config.yaml
d_model: 192
n_kv_head: 3
rope_fraction: 1.0
init_std_up: 0.0254
lr: 0.0112
warmup_steps: 200
MLP neurons of a small language model. Each row is named by its layer, matrix (gate and up: input weights) and neuron, and shows model dimensions 32-127. Each number is 128 + 32 x the weight over its row's rms, rounded and kept within 0 to 255. A neuron's up and down rows have the sign that makes its largest values positive.
Before each neuron's rows, "fires on" lists the tokens most often at its 100 highest values on Wikipedia text that the model never trained on. A number after a token or word is its count.

fires on: "ic" 32, " Sch" 18, "ch" 18, " ad" 15, "rist" 5
L2.gate99 [ 60 140 166  92 128 177  76 128  77 104 103 192 102 136  89 107 140 180  84 131 139  95  99 127 142 128 157 155  59 131 164 138 133 148  81 139 156 157  91 142 127 127 111 134 143 164 158  61 145 122  62  67 135 153 121 149  87 117 114 100 134 109 163 157 138  96 109 135 158 195  98 138 125 131  72 105 106 103  85 133 154 216 101 119  78  26 128 189 120 181 131 104 121 190 154 176]
L2.up99 [137 100  65  81 134 128 162  79 105 124 114 169 137 114 165 123 152 137 183 103 153 128 158 155 109 136 141 156  91 163 132 140 121 226  93 202 114 175 152 114 151 223 146  96 125 109 158  99 131 129 107 102  98  91 111 111 126  83 158  72  94  82 125 152 103 131 118 113 101 178 142 139 182 194 104 184  63 139 131 135 167 141 101  63  69 129  82 102 115  93 178  99 107  91 125 115]

fires on: "qu" 40, "ording" 22, "p" 10, ":" 4
L3.gate320 [112 179  92  82 166 122 150 166 169 113 122  94 168 144  84 103 157  88 139 152 168 123 178  61 148  58 110 160 126 104 127 148 130 123 124 176 143 109 177 111 159 180 149 125 123  79 101 161 127 126 126 168  94  77 134 153  80 100 150 107 123 164 123 154 158 173 175 115 161 156 119  62 163 165 153 139 118 122 169 117  77 155 103 163 104 145 113 147 187 183 122 144 134  67 113  92]
L3.up320 [115 206 189 155 158 185 138 143 158 147 181 120 114 144 180  74  96  81  97 151 131 146 123 205  51  84 125 124  60 158 112 121 132 143 105 148 193 147 143  57  92 133 124 106  87 188 133 106 120 126 179 114  93  95 138 110 155 156 127 101 131 181 142 132 161 135 117 128 156 180 124  75  65 115 141  94 152 106 132  96 178  61 104 161 153 160 107 157 190 145 140 131  95  98 125 168]

fires on: " acc" 28, "cc" 21, "ess" 16, "ev" 7, "v" 6, "ow" 5
L3.gate154 [139 112 182  87 132 168 149 136  97 160 134 167 131 122  98 139  88 105 110 175 135 138  90 107 134 124 185 117 119 106 107 143 154 115 133  76 167 140 137 112 127 130  78 102 136 107  87 102 128 129  95  99  87 139 134 130 105  77 137 121 109 127 154 133 179 160 136 125 169 110 148 150 117 102 143  68 152 140 149 142  59 172 119 155 141 153 136 106  82 120 123 140 128 102 119  91]
L3.up154 [146 170 129 153 120 153 154 149 179 154  81 157 185 100 134 117 192  93 128 142 156 145 112 137 128  97 126 133 143 159 110  93 134 109 136 146 114 118 135 145 107 117 180 168 132 108 117 147 180 188 113  71 106 142 151  98 133 140 143 177 117 118 129 119  56 121 151  70  84  84 151 132 156 175 127 152 123 164 106 105  68 112 112 120 110 108  90  60 115 149 117 174 152 156 146 182]

fires on: ".\n\n" 98
L2.gate350 [116  77 128 170 163  96 128  92  95 112 132 102 143 141  84 147 109 136 122 132 196  73 185 162 142 111  98  88 133 134 117  77 118 129  92 151 156 109 147 107 185  80 164 135 166  78  68 118 100 143 119 139 151 154 150  88  68 197 155 142 138 146  78 102 175 143 163  19 193 106 122 179 126 129 103 117 147 107 136 164 102  85 127 144 128 142 152 127 143 200 120 153 185 135 124 113]
L2.up350 [138 127 129 134 135  87 127 139 132 106 142 143 136 127  85 114 124 124  85 159 209 128 153 180 134  90 134  57 142 133 144 120 131 132 126 172 145 110 177 160 180 120 154 115 167  96  88  83 140 134 116 125 143 129 158 107  51 174 194 142 120 114  53  88 177  74 123  89 167 118 115 160 106 154 151 146 158  92 144 166 153 134 147 144 118 125  93 150 131 203 137 186 128 138 120  89]

fires on: "ter" 57, "ow" 16, "en" 12
L2.gate105 [143 121 135  95  86 150 152 125 123  64 105 136  79 135 152  58 129 127 152 139 131 108  95 127 158 121  88 155 162 109 184 122 173 105 104 154 142  98  92 136 146 128 146  87 172  68 129  90  88 125 105 127 117 225 139 124 130 120 145 178 178 103 157  72 115 115 107 159 157 143 154 182 152 187  87 141  83 146 108 123 128 120  74 171 107 138 115 128 124  76 108 139 162  79 117 103]
L2.up105 [167 138 187  45 115  93 160 172  81  60  87 109  64 116 125 102 164 180 165 188 140 114 123 120 146 156  92 164 166 139 100 148 117 126 111 181 113  93 140 135 124 192 148  88 175 101  97  96  97 124 115 111 147 181  64 113 157 102  95  55 140 120 124 125 115 135  93 111 140 106  88 125 107 167 138 124 131 132 100  88 138 150  90 164 111 103 196 126 114  98  66 129 165 144 144 133]

fires on: "l" 35, "b" 12, "r" 12, "c" 8, "on" 8, "ited" 5
L7.gate211 [144 106 129 169 122 117  78 116 122 172 163 140 127 147 162  87  94 203 165 132 167 161 143 105 147 119 191 180 155 122 114 155 148  86 116  79 121 149 105  94 111 151 127 180 135 145 102 159 129 132 142  98 148 151 183 118 129 122 201 109 119 119  67 137 168 140 132 177 116  82 125 159  79 151  72 147  43  43 142 116 171 113 142 185  86 147 150  90 136 135  99 155 126 114 141  82]
L7.up211 [185 115 143  94 142  91 128 178  95 177 118  81 120 126 128  97  93 178 161 188 101 177  79 150 114 153 143 120 103  75  84 205 119  82 138  90  90 147 159  96  91 101 110 139 157 151  98 115 138 173 107 134 161 201 138  79 112 167 121 103  80 108 121 152 126 115 118  90 105 198 188 157 169 152 107 152 174 104  82 125  85 122 141 170 151 171 115 147 142 134 164 137 118 114 135  81]

fires on: "ow" 22, " out" 15, "over" 9, "ince" 9, " along" 6
L4.gate364 [108  79 173 163 102 122 155 146 147 144 119 194 113 165 115  43  77 108 175 150 137  89 180 129 162 138 125 173  67 118 165 119 121 160  91 137 202 101 142 137 171 111 118 104 138 124 110 102 119 152 142  94 200 141  32 116 103  51 159 147 150 132 136  73 168  90 139 121 152 145 143 100 158 138 126 112 159 119 125 130 158 138 161  93 127 147  89 168 122 106 130 123 165  86 138 179]
L4.up364 [ 82 193 117 126  93 100  90 131 127 109 124 115 154 134 128 132 167 106 139 172 152 119  88 123 117  76 163 145 151 117 117  79 121 114 141 142 161  86 125 111 124 185 169 114 113 149  88 153 159  87 116 159 126 149  71 125 120 170 111  87 195  94 110 148 114 125 129 114 159  84 118  99 139 192 106 118 133  73 123 120 120 148 180 122 145  80 170 137  95 176 167 173 123 105 115 156]

fires on: "id" 24, "in" 18, "uring" 18, "ard" 6, " three" 6, "d" 5
L3.gate229 [151 145 131 103 135 145 104 117 103  94   9 175  98 172 120 146 150 126 137  98 137 167 121 176 135 111 109 119 148 150 177 102 122  72  48 136 154  65 154  52 146  95 123 115 131 117 133 101 125 155 165 112  59 100 129 105 140 172 160 104 108 183 150  89  74  99  64 115 143 121 139  89 141 141 116 185 199 118 110 113 148 180 161  64  91  75 175 136 144 135 168 133 133 151 138 107]
L3.up229 [127 121 156 131 165 107 181 147  49 105  80 119 124 202 194 124 155 139 136 129 184 120 120 118 146 141  90 173 203 100 103 119  89  53 138 140  94  72 188 111 130 114  85  73 140 118 136 116  89 166 146 117  81 120  89 118 113 121 134  81 177 104 146 118 108 144 117 133 148 113 178 118 126  85 152 139 177 130  97 103 111 138 127  91 128  85 166 100 160  45 142 125 135 163 151 139]

fires on: "g" 21, "s" 20, "b" 17, "erg" 12, "c" 12, "d" 9
L2.gate38 [176 152  88  99 113 121 128  62 116 114 107 183 130  63 105 106 136 145 156 130 154 149  61  63 129  82  92 115 142  35 137  78 153 128 162 148  73 192  92 152 140 129 154 102 148 135  87 115 136 139 146 119  95 160 137 154 106 116 178  99 135 130 109 153 138 154 148 109 220 146  61  97 166 108 138 148 114 103  82 138 140  88 112 164 160 153 158 144 147 179 104 125 140 111 149 157]
L2.up38 [171 130  86 151 137  95 128 136 129 108 122 170 152  85  84 137 177  82 157 154 159  78 125  90 164 157  38 111 102 111 115  33 162  82 113 140  82 179 142 160 187 119 138 107 158 109 102 146 150 147 171 152 129 135 113 113 144 107 186  92 162 151 131 222 133 166 141 100 177 148 112  95 101  58 139 111 183 121 130 193  81 104 117 174 141 138 112 132 128 176  88 175 134  97 152  84]

fires on: "t" 51, "a" 19, "el" 12, "st" 7, "att" 5
L2.gate344 [159 173  91 166 180  78 170 117  99 114 154 128 121 164 148 116  58 136 191 116 158 131 152 147  88 121  41 153 131 163  96 170  95 104 139 134 145 207 148 152 155 106 116 181 173 159 115 118 103 153  93 114 126 143  98  83 142 181 111  84 177 134 146 126 137 107 167  91 149 111 119 200 178 130 116 100 128 119 132 196  47 122 111 138 138 147 145 118 157  81 113 127 110 110 108 143]
L2.up344 [116 128 141 185 184  69 125 118 149 140  86 138  99 192 101 135 119 119 137 160 161 126 136 188  65 134 123 171 107 157 123 132 137  96 135 123 142 165 149 131 140  95  92 156  28 180 142 172  98 163 118 124  83 123 142 146 164 144 123 122 158 150  82  89 122 108 160 124 105 141 168 171 149 152 134  77 149  92 112 170 160 202 125 146 148  98 165 180  63 111 110  90  65 146 119 131]

fires on: "." 39, ".\"" 28, "le" 9, "!" 4, "-" 4
L3.gate349 [145 125 124 132 125 129 132 181 129  92 136 143 117 101  82 170 186 142 137  80  87 174  96 113 200 148 151 130 148 149 135 137 171 150 113 168 101 124  72 125 143  69 160 178 155  49 150 168 171 123  64  78 138  68 189 153  99 169  70 116 187 117 101 149  94  71 102  89 144 146 138 103 141 108  83 138 131 184 146 138 165 120 130 131 141 158 161 118 164 154 166 156  90 148  97 112]
L3.up349 [115 100 115 101 157 138 135 128 133  46 128 116 147 115 140 163 195  90 178  65 172 175 107 120 166 170 123 120 174 119 144 130  69 114 137 153 105 170 188 138 135 133 145 138 114 103 158 124 161 133 136  84 227 126 177 133  53 125 116 173 187  83 109 148 126 115 123  86  73 106 115 136 113 100 117 153 147 129 110 167 113  73 165 108 123 139 124 134 197 101  82 159  39  83 119 109]

fires on: "ree" 25, "y" 11, "ation" 9, "ion" 9, "ility" 8, "og" 8
L2.gate455 [150  70 155  88  85 154 100 148 104 113 135 130  83 104 137 122 122 133 182  92 148 140 126 141 113 154  97 113 154 145 146 150  96  91 123  96 127 162 128  79 143  70 194 142 114  92 138  87 117 128 141 114 133 186  61 158 161 182 190 109 155 205 196 121 195  91 111 100  88 106 134 124 150 120 128 155 141 151 118 145 134 128  71 164 150  75  75 118 112  92 170 158 101 173 110  92]
L2.up455 [114 151 145 134 198 111  91 174  87 145 139 136 116 162 176 128 106 125 178  91  96 205 124 103  71 109 157 196 125 139 141 165 118  93 159 116 119 122 135 161 125 106 118 178  95 100 107 116  98  92 120 160  95 139 113 113 160 114 188 169  91  99 171 157 169 121 154 170  76 103 147 151 118 105 178 119 111 100  80 151 116 145  95 100 133 103  46  97 118 111 132  78 137  77 112 134]

fires on: " part" 75, "uch" 11, "k" 6, "ol" 4
L4.gate358 [115  82 104 132 145 149 147 106 153 141 151 122  68 148  80 163 167 113  72 122 147  73 140  45 119 135 131 140 122 163 147  88  76 150 170 100 152  89 219 114 138 122 180 164 159 125 111 135 154 142 120  89 131 161 131  73 148  93 135 173 102 122 168 126 173 138 129 107 152 127  93 173 108 170  87  86 188 152 122 141 149  88 111 122 135 131 193 132 116 184 132 148  67 126 113 136]
L4.up358 [128 106 124 152  64 172 108  89 141 144 120 108 138 218 147 127 169  73 138 150 107  88  66 109 166 143 139 129  83 145 127 159 149 170 140 185 147 152 136  86 132 152  93 140 156 127 123 120  99 116 134 108 133 147 148 106 160 120 163 171  65  81 101 127 195  90  93  75 125 146  64  96 100 117 113 116 148  52 145 122 147  90 143 152 205 137 198 116 117 146 105 177 106 127  94 188]

fires on: "." 72, ".\"" 16, ")." 5, "ut" 5
L2.gate510 [105 158 113 159 122 100  46 129 194 173 134  87 151 123 174 172 194 165 151 118  81 122 153 149 195 118 179  83 153 114 149 115 115 127 157 104 107  95  82 156 183 103 153 105  57 135 121 128 118 176 114 160 101 138 170 153  81 122 155  90 183 112 118 164  99 124 107  78 111 126 179 115 181 126 120 163 159 130 198 158 119 117 130 103 146  83 163  81 118 190 121 182  88  96 140 114]
L2.up510 [117 221 129  86 122 101 118 179 179 152 140 127 127 107 109 168 122  96 128  84 120 159 137 186 124 159 153  85 156 158 110 161  87 167 129 121 115 106  81 118 191 158 148 130 102 141 116 122 110  85 142 141 167 151 179 136 136 137 165 136 133  92 108 111  68 150 135  63 118 119 230 140 171 124  58 103 193 126 154 171  68 121 112 116 127 125 144 122 148 127 131 120 132 110 116  76]

fires on: "iz" 39, "ording" 22, "it" 13, " tit" 8, " sing" 7, "p" 6
L2.gate48 [132 217 131 112 198 111  89 115 106 127 146 143 146 123 162 124 154 136 146 161 124 126 178 101 134  96 105  98 199 165 109 133  87 133 147 141 149  91 155 183 165 197 157 189 109 109 138 128 114 123 142 164 113 137 106  94 138 133 150 120 172 182  95 154 108 120 117 125 168 123 117 116 107 121 100  95 157 139 165 109 123 136  83  62 103 173  60 124 177 194 128 136  82 144 103 159]
L2.up48 [135  95 169 141 153 152 106 115  94 119 181  79  90 121 117 101 168 139 138 114 155 133 122 135 129 157  80 110 129 123  89 126 137 194  97 165 174 120 116 130 111 126 141 155 147 165  87 123 104 110 144 170 148 120 138 117  93 175 191  92  99 100 134 175  89 107 124 135 189 149 110  99  91 145  99 110 130 119 148  69 169 140  84  93 120 154 110 133 128 168  96 120  50 133 139 173]

fires on: " an" 57, "|" 14, " |" 9, " the" 7, " (" 5, ":" 5
L6.gate404 [223 132 126 125 195 108 113 117  90 123  63  54 147 142 182 136 127 159 110 143 123  75 129 197 135  86 140  72 114 125  87 116  95 157 154 100  88 161 130 138 176 140 108 131 136 179  84 100  74 103 137 125 116 124 120 172 160  91 142 142 106 211 137 112 141 119 177 135 154 103 141 175 112 148 193  92 169  85 126 131 112 122 145 108 142 137 112 121  94 156 112 120 104 135 107  96]
L6.up404 [ 69 115 174 147 127 106 107  99 160  57 136 113  85 155 104 166 126  91 156 133  66  74 153 111  90  91 140 150 136 111 148 118 123 147  90 126  94 119 143 151 181 113 138 132  92 110  86  99  99 154 192 173 145 108 176 156 149 173  85 140 136  95 143 133 153 138  91 184 163 153 134 123 122 168 153  70  88 119 130  75 121 111 119 121 170 162 154 140 105  99 140 154  44 142 192 132]

fires on: "or" 16, "ar" 13, "id" 8, "ore" 8, "ry" 7, "ut" 6
L6.gate460 [115 170 155  94  96 152 134  96 125 174  72 110 111 150 111 115  73 115  73 120 129 131 139 136 152  92 131  98 133 133 146 114 140 102 114 214 108 143 114 161 145  90 120 199 124 110 140 172 154 138 170 153  75 161 105 110 143  59  75 158 182 146 194 103 146 194  95  93 140 106 147 124 119 138 135 137 135  95  82 135 162 160 113 140 154 105  94 109 128 226 131 178  94 101 106 119]
L6.up460 [ 66  87 139 142 105 121 129 136 155 152 119 108 108 145 119  72 116 159  82 134 115 158 127 117 152 138 117 148 136 185 143 106 107 125 160 161 112 151 136 110 131 133 106 136 205  92 123 124  84 111  47 152 156 121 113 131  85  98 112 103 175 109 152  61 127 179  98 183 157  87 157 141 105  38 113  81 168 101  88  91  76 103  87 138 166 111  95 109 170 122 134  77  97 133 140  95]

fires on: "b" 16, "erg" 11, "1" 10, "ag" 9, "m" 9, "v" 8
L7.gate9 [161 140 111 125 137  93 122  93 128 121 102 166  73 145 176  88 168  83 162 106 146 101 159 130 149 103 140 129 171 104  63 141 131 143  93 120 118 152 148 188 143 124 139 115 166 167 124 133 112 107 171 176 136 145  85 192  79 141 135 111 153 135 128 184 137 171 149 113 130 117 157 155 137 152 106 137  98  88 109 123 121 148 185 145 113 156 156 101  33 140  66 144 116 117 133  69]
L7.up9 [121 132 129  65  88  99 239 181 153 107 152 160 107  69 128 141 205 134 148 115 148  71 146 204 116 125 153 173 127 122  61 101 105  54 106 141 121 142 112 147 144 137 180 129 111 157 127 112 111 169 127 143 145  76  93 125 139 172 147 123 137 164 162  85 129 132 166 106 106 116 106 107 131  98 115 116 163  88 159 132 112 136 169 153 146 150  97 142 121  99  77  99 178  96 132 100]

fires on: "w" 22, "own" 16, "V" 11, "op" 7
L2.gate281 [155  98 111 146 118 121  45 122 136 141 132 129 131 124  49 115 123 146 150 150 148  81 145 182 167 118 165 145 113  76  85  97 107 166 143  87 172 147  35  95 162 124 161 124 121 133 124 119 106  99  78 109 107 118 138 126 108 198 159 138 129 131 138  66  93 123 165 110 157 162  80  97 110 161 154 169 165 142 166 106 154 139 113 128 123 144  75 137 130 183  88 150 116 150 210 149]
L2.up281 [180 128 124 113 170 140  67 101 129 170 133 119  70 164  17  99 147 118 145 165 124 109 177 177 161 147 143 140 157 139 121 160 101 147 128  85 123 155  64 105 166 136 167 110 115 151 167  76  88 126 103  98 138  86  82  79 107 204 141 172 108 113 153 116  71 107 143 107 116 134 113 136 110 132 146 165 170 173 109 145 132 132 119  59 119 162  76 142 134 142 108 116 140  92 178 156]

fires on: "it" 20, "ier" 14, "ron" 12, "r" 9, "od" 6, "ed" 6
L2.gate268 [168 151 118 125 111 117 137 153 136  97  67 126 117  89  84 125 113 169 145  82 164  87 132  91 190  86 194 138 152 189 143  74  96  75 208 171 154 119 139 104 142 136 136 110 141  90 106 161 116  74 137 145 126 143 159 150  77 137 156 110  58  81 195 197 174 108 102  98 170 134  77 117 131 134 148 235 112 153 123 121 110 156 122 143 175  74 150 127  77 104 138 142 101 110  87 135]
L2.up268 [ 99 105 127  70 120 101 111  81 150 127 160 104 103 103  81  99 161 140 112 112 110 106 136 100 143 121 186 166  68  98  85 114 109 102 142 141 151 105 133 148 147 127 166 131 121  73 125 138 146 131 151  99 158 157 182 116  96 130 121 160 201 128 215 159 117 109  99 102 112  94  70 107 131 102 161 208 122 138  94 152 176 141 125 120 108  73 128 179 118  79  88  92 123 123 120  78]

fires on: "-" 41, " en" 38, " En" 9, "n" 7
L10.gate486 [127 152 135  63  54 156  81 141  84 167 116 155 120 103 135 111 155 160 104 156 139 129 119 143  75  76 151 135  97 107 156 120 198 168 109 135 150  76 149 128 129 106 148 189 134 125 110 135 119 201 105 102  84  83  67 110 133 111  78 122 125 142 116 121 103 139 108  83 111 194  95 126 117 132 171 114  99 110 163 157 148 164 118 174 134  65 120 143  98 117  85  93 116 158 105 143]
L10.up486 [117 104 116 147 112 119 150 128 129 125 100 144 142 124 124  74 204 135 170  63 157  89 118  90 138 167 137 106  93 148 114 143 118 161 178  93 124 139 165 168 129  84  81 163 137 189 163 134  93 140 143 158 147 140  85 107 128  70  57 126 115  11  89  87 124 127 138 167  40 144 126 164 142 106 119 109 107 117 130 144 107 148 102 155 165 116  70 114 175 129 155 135 133 140 124 145]

fires on: "ur" 11, "al" 11, "ent" 9, "ert" 8, "ant" 8, "en" 7
L6.gate463 [142  72 144  96 129 167 103 148 149 109 122 111 119 162 111  71 110 205  87 120  78 126 145 154 134  70 103 128 136 158 160  96 134 124 109 200  99  64  81 150 113  88  93 101 142  98 170 158 175 170  76  97 166 179 131 149 104 175  99 109 120 135 207 120  97 136 116 126  69 128 135 111 172 176 178 147 150  87 148  69 121 114 165 122 164 168 132  89 112  91 107 134  99 103 132 104]
L6.up463 [167 136 127 103 145 148 154 153  48 132 129  75  92  81 193 120 144 121 174 137 139  99 114 123 133  99 111 142  97  96  89 148 160  83 124 137  90 143 164 120 198 121 123  90  84 132 132 109 186  86  82 126 154 164  34 127 133  85 184 116 120 133  99 154 126 176 116 144  75 171  79 137  94 163  81 125 112 178 122 123 126 107 115 146 135 120 109 108 120 156 111  85 165  52 109 117]

fires on: "ed" 9, "ing" 9, "our" 9, "el" 9, "ou" 8, "is" 6
L2.gate406 [151 107 104  96 149 136 110 187 106 106  80 127 132 154 132 110 134 142 147 124  87 143 137 112 129  96 150 135  93 147  93 132  84 138 152 118 158 148 134 147 139 104 183 125 128 142 195 164 117 159 128  78 196 166 124 130 176  70 138  86 129 175 173 153 140 165  81 138 167 137 108 118 127 166 144  83 255 117 142  89  76  97  93 130 168 140  95 133 151 156 141  78 131  78  66 128]
L2.up406 [ 99 165 136  96 162 142 116 140  58 146 149  84 104 135 158  92  59 112 141 168 116 114 133 150 138 139 113 113 118 152 186 168  99 153 169 121 149 122 129 167 127 139 161 117  81 120 174 169 171 130  89  77 128 180 126 185  84  71 125 121 122  88 137 127  99 154 150 120 150  99  76  88 124  97  79  98 167  96 149 144 152 111 139 126 112 155 125  94 125  88 132 182 136  84  94 177]

fires on: "or" 31, "om" 18, " of" 12, "ant" 10, "ar" 10
L2.gate234 [128  86  71  80 128 108 128  84  78 133 130 115 123  83 114  95 107 134 117 175 161 153 128 153 130 129 103 157 106 155  86 155 162  92 186 172 149 140  88 111 126  47 135 176 128 108  58 166 160 176 118 170 125 125 116 124 130 117 133 107 171 143 172 203 146 130  87 120 146 116 135 145 123  82 176 174 143 103 111 167 146  84  89 149 127 135 136 121 165 145 138 119  98 169 109 152]
L2.up234 [151 135 149 123 114 124 170 144  97 153  83  84 180 129 191 104 119 132  91 174  70 112 159 159 116  82  97  87 132 149 127 134 136 119 127 122  98 165 156 116  98 112 106 164 135 144 129 153  74 135 115 170 117 128 130 119 118 107 121 132 195  95 166  95 156 137  68 102 107  60 111 131 108 171 136 156 123 114  88 113 149  54 104 163 143 110 163 114  88 143 101 105 105  83  85 114]

fires on: " inv" 42, "ind" 18, "a" 18, "uman" 7, "id" 6
L3.gate139 [104 111  96  98 126 114 121  99 112 132 157 103  60 109 134 136  93  70 116 123 123 134 169 153 170  60  59 134 146 140 186 146 130 151 120 105 123 146 135 117 157 191 109  95 158 121  83 109 115 154 113 173 105 139 149 116  79 103  95 150  88 133 126 148 141 154 122 173 209 161 137 185 163 104 125 116 109 126 107 103 175 177 101 128 164 122 134 119 139 118 107 115 137 113 152 161]
L3.up139 [114  77 144 127 133 141 107  97  82  86 152  70 173 154  85 132  84  86  81 140 148  81 145 137 130 133  86 168 127 172 167 115 174  98  71 128 110 134 174 143 123 144 143  69 186  49  62 128 144 122  88 137 146 120 159  81 141 108 174 151 189 128 174 181 172 113 115 137 138 102 106 152 119 130 108  83 108 136 129  71 135 134 148 114 186 143 168  99 154  85 162 122 130 139 151 129]

fires on: "el" 22, "ad" 11, "ed" 10, "ail" 8, "ast" 8, "ight" 6
L4.gate412 [176 132  91 164  99 193  83 107  91 132 153 164 136 114 116 196 124 121  84 141  55 131 165 121 112  96  92 189 132 169 152 115 135 167 139 168 126 133 123 142 129 141 148 136  49 139 116 144 100 160  79 120 132 167 115 148  92  92 110 124 151 140 121  88 141 119 155  83 130 106 128 108 156 137 178  89 133 150  92  80 181 106 135 130 112 170 112 107  33 174 175  81 139 116 167 147]
L4.up412 [118 181 153 128 134  76  78 117 103 166 146 119 135  96 143 116 122 144  88  93 113 153 130 114 151 211 113  80 122 137 187 140  79 107 139 142 150 127 139 164 203 155 122 171 114 130 160 211 120 142 101 133  66 145 136  96  69  89 173  74 148 100 133  61 123 150  88 141 171 143 113 119 126 158 102 106 118 114 166 126 154 124 200 163 110 170 162  86 105  48 109  94 125  67 124 124]

fires on: " Rep" 35, "et" 21, "x" 15, "ep" 5, "ret" 5, " rep" 5
L2.gate112 [100 108 119 133 151 164 112 156 130 127  79 156 157 110  65 161 105 123 134 177  80  81 136 191  64 150 105 169  92 117 158  95 117  89 117 191 124 139 142 112 114  98  85 130 102 149  94 122 156 128 150 147 134  73 161 111 156 108 119  99 130 192 108 118 175 120 171 117 113 109 148  52 128 127 163 193 125  88 125 170  72 177 149  55  85 113 113 111 140 203  59 147 111  91 131 136]
L2.up112 [144 102 145  94 167 114  86 112  96 133 143 136 138 205  89 139 134 146 169 127 143 149  74  87 106 125 144 152 136 102 234 159 227 112 107 107  91 109 194 191  62 123 118 154 109 133  75 115 110  72  92  77 128 116 195 129 147 118 125 168  84 114 150 121 178  82 166  92 133 172  93 112 177 154  99 143 105  86 139 157 109 141 115 144  85 131 127 159 174 110 109 124 153 166 141 176]

fires on: "w" 18, " W" 14, "W" 13, " w" 8, " br" 6, " ext" 5
L10.gate160 [103 154 140 137 134 128 138 144 113 133 130 151 125 136  88  82 148 123 114 120 156 136  76  64 151 132 133  72  96 153 130  79 119  58 182  91 190 177  93 109 119 131 105  72 118 124 156 143  97 111 168 104 205 148 121  78 145 109  52  38 152 146 140 149 146 116 117 179  86 144  97 105  31 150 161 157 162 140 102 159 175 159 124 107 133 128 199 158  74 163 123 165 106 132 167 138]
L10.up160 [116  81 154 148 111 100 152 120 143 117  88 169  97 105 125 166 143 157  66 168  38 111 168 128  82  68 114  96  94 124 120 116 130 125 177 130 136 149  82 114 118 196 150 149 103 144 118 113 141 156  95 115 120  51  84  60 187 127  97 141  96 131 108 103 102 137 150 108  87  56 129 184 125 168 147 127 117 134 146 104 152 141 131 120 120 117 112 132  89 188 132 149 198 140 197 180]

fires on: "ian" 31, "ion" 11, "est" 10, "ly" 7, "y" 6
L2.gate57 [113 163 123 116  92 137 110 141 132  97 138 128 132  82 180  89 108 208 130 125 196 123 143 108  48 100 111  94 117 153 115 119 123 146 163 109  66  96  97 125 140 103 129 153 136 137 121  66  84  90 135 165 102 139  76 133 166  92 160 161 110 171 177 127 139 156 154 123 109 176 113  86 124  69 121 144 156 175 104 110 133 146 124 206 147 147  82  95 166 160 161 132  66 191  91  58]
L2.up57 [118 194 139 124  64 159 134 166 131  90 160 182 147 141 141  89 105 172 153 112 153 177 163 151 136 108 104 149  93 159 128 166 110 187 159  73  91 142 142  94  76  63 103 158 123 150 108 104  86 121  80 146 122  98  97 134 150 149 148 162  68 165  97 142 128 122 125 164 138 138  99 114  89  83 165 149 114  88  82 127 118 158 106 165 169 103 124 129 163 124 159 114 112 103 139 135]

fires on: "id" 41, "per" 18, "uring" 18, " rest" 11, " profess" 8
L2.gate136 [131 100 126 137 130 103 161 125 118 105  65  87 199 152  72 155 170 123 159  92 167 125 114 166 145 101 136 155 196 130 150  80  99 133  90 158 152  94 138 163 203  99 114 151  98 126 126  94 138 112 152 115  84 157 164 183 151  94 130 113 190 152 154  68 124 144 107  93 164 133 147  85 145 127  99 156 122  85 147 104 182 133 118 170 142  87 103 113 145 145 107  88 110 130 167 136]
L2.up136 [111  89 164 157  94 145 143 108 129 111 105 168 169 190  67 104 126 114 153 111 141  39 138 149  98 146 103 160 172 143 103 113 126  91 109 163 118 109 149 122 165 217 120 126 108 167 137  81 200  46 168 119  74 153 155 141  70 104  69 101 150 126 143 120 180 105  97 144 106 157 146  78 143 151 131 143 126 195  90 160 115 147 161 132 149  57  94 124 133 148 126 117 113 153 162 141]

fires on: " ann" 19, "c" 17, "ec" 6, "th" 5, "l" 5
L10.gate115 [103 142 151 165 177 118  82 145 133 127 148 168 115 130 161 127 151 156 127  73  74 111 167 164 105 170 175 142 139 124 114  54 153  97 174 179 168 133 178 146 131 131 163 113  79 164 126 137 116 127 154 110 104 109 173 140 190  89 179 100  93  70 145 165 130 136 139 240 113 134 133  84 120 212 184  69 143 113 142 114  82 103  76 139 108 145  91 129 163 112  87 119 109 129  78 101]
L10.up115 [ 98 185 141 164 100 108  77 183 143 153 105  86  98 140  72 127 106 130 105 132 110  99 100 151 122 144 144 141 100 179  99 153 136 153 177  95 179 163 142 136 107  71  95 138  64  82 151 169 193 142 121 104  82 138 205  85 100 111 114  96 110 113 170 205 123 139 115  92 126 157 156 137 124 142 134 145 194  68 108 120  70  93 153 124 110 131 127 187 136 124 100 176 142 161 129 132]

fires on: "ver" 11, "t" 10, "il" 10, "el" 9, "b" 7, "l" 7
L4.gate90 [176 137 135 115 159 153  98  89 157 108 185 138 108 158 133 114 127  74 109 126 185 132 140 155  73 170  88 163 128 152 153  86 123  72 188  72 167 147 156  85 163 143 112  76  99 111 132  94  75 126 166 101 125 203 110  84 144 108 140 153  77 146 139 172 134 192 160  87 103 154  99 155 187 122 113 114 152 100 126 125  72 133 147  83  88 143  83 132 133  87  95  78  94  85 105 139]
L4.up90 [123 124  82 151 149  74 129 228  89 124 129 118 120 138  85 134  40 141 127 124 135  62 158 189  96 139 149  69  92 176 124  82  69 121 126 153 117 185 166 169 183 146 134 155 177 215 104 123 103 182  81 129 107 123  98 106 126 197 132  90 143 112 135  80 137 100 142  77  78 111 190 137 126 159 125 130 113 108 144 111 142 111 102 139 107  97  96 139 137  95 113 160  71 112 120 110]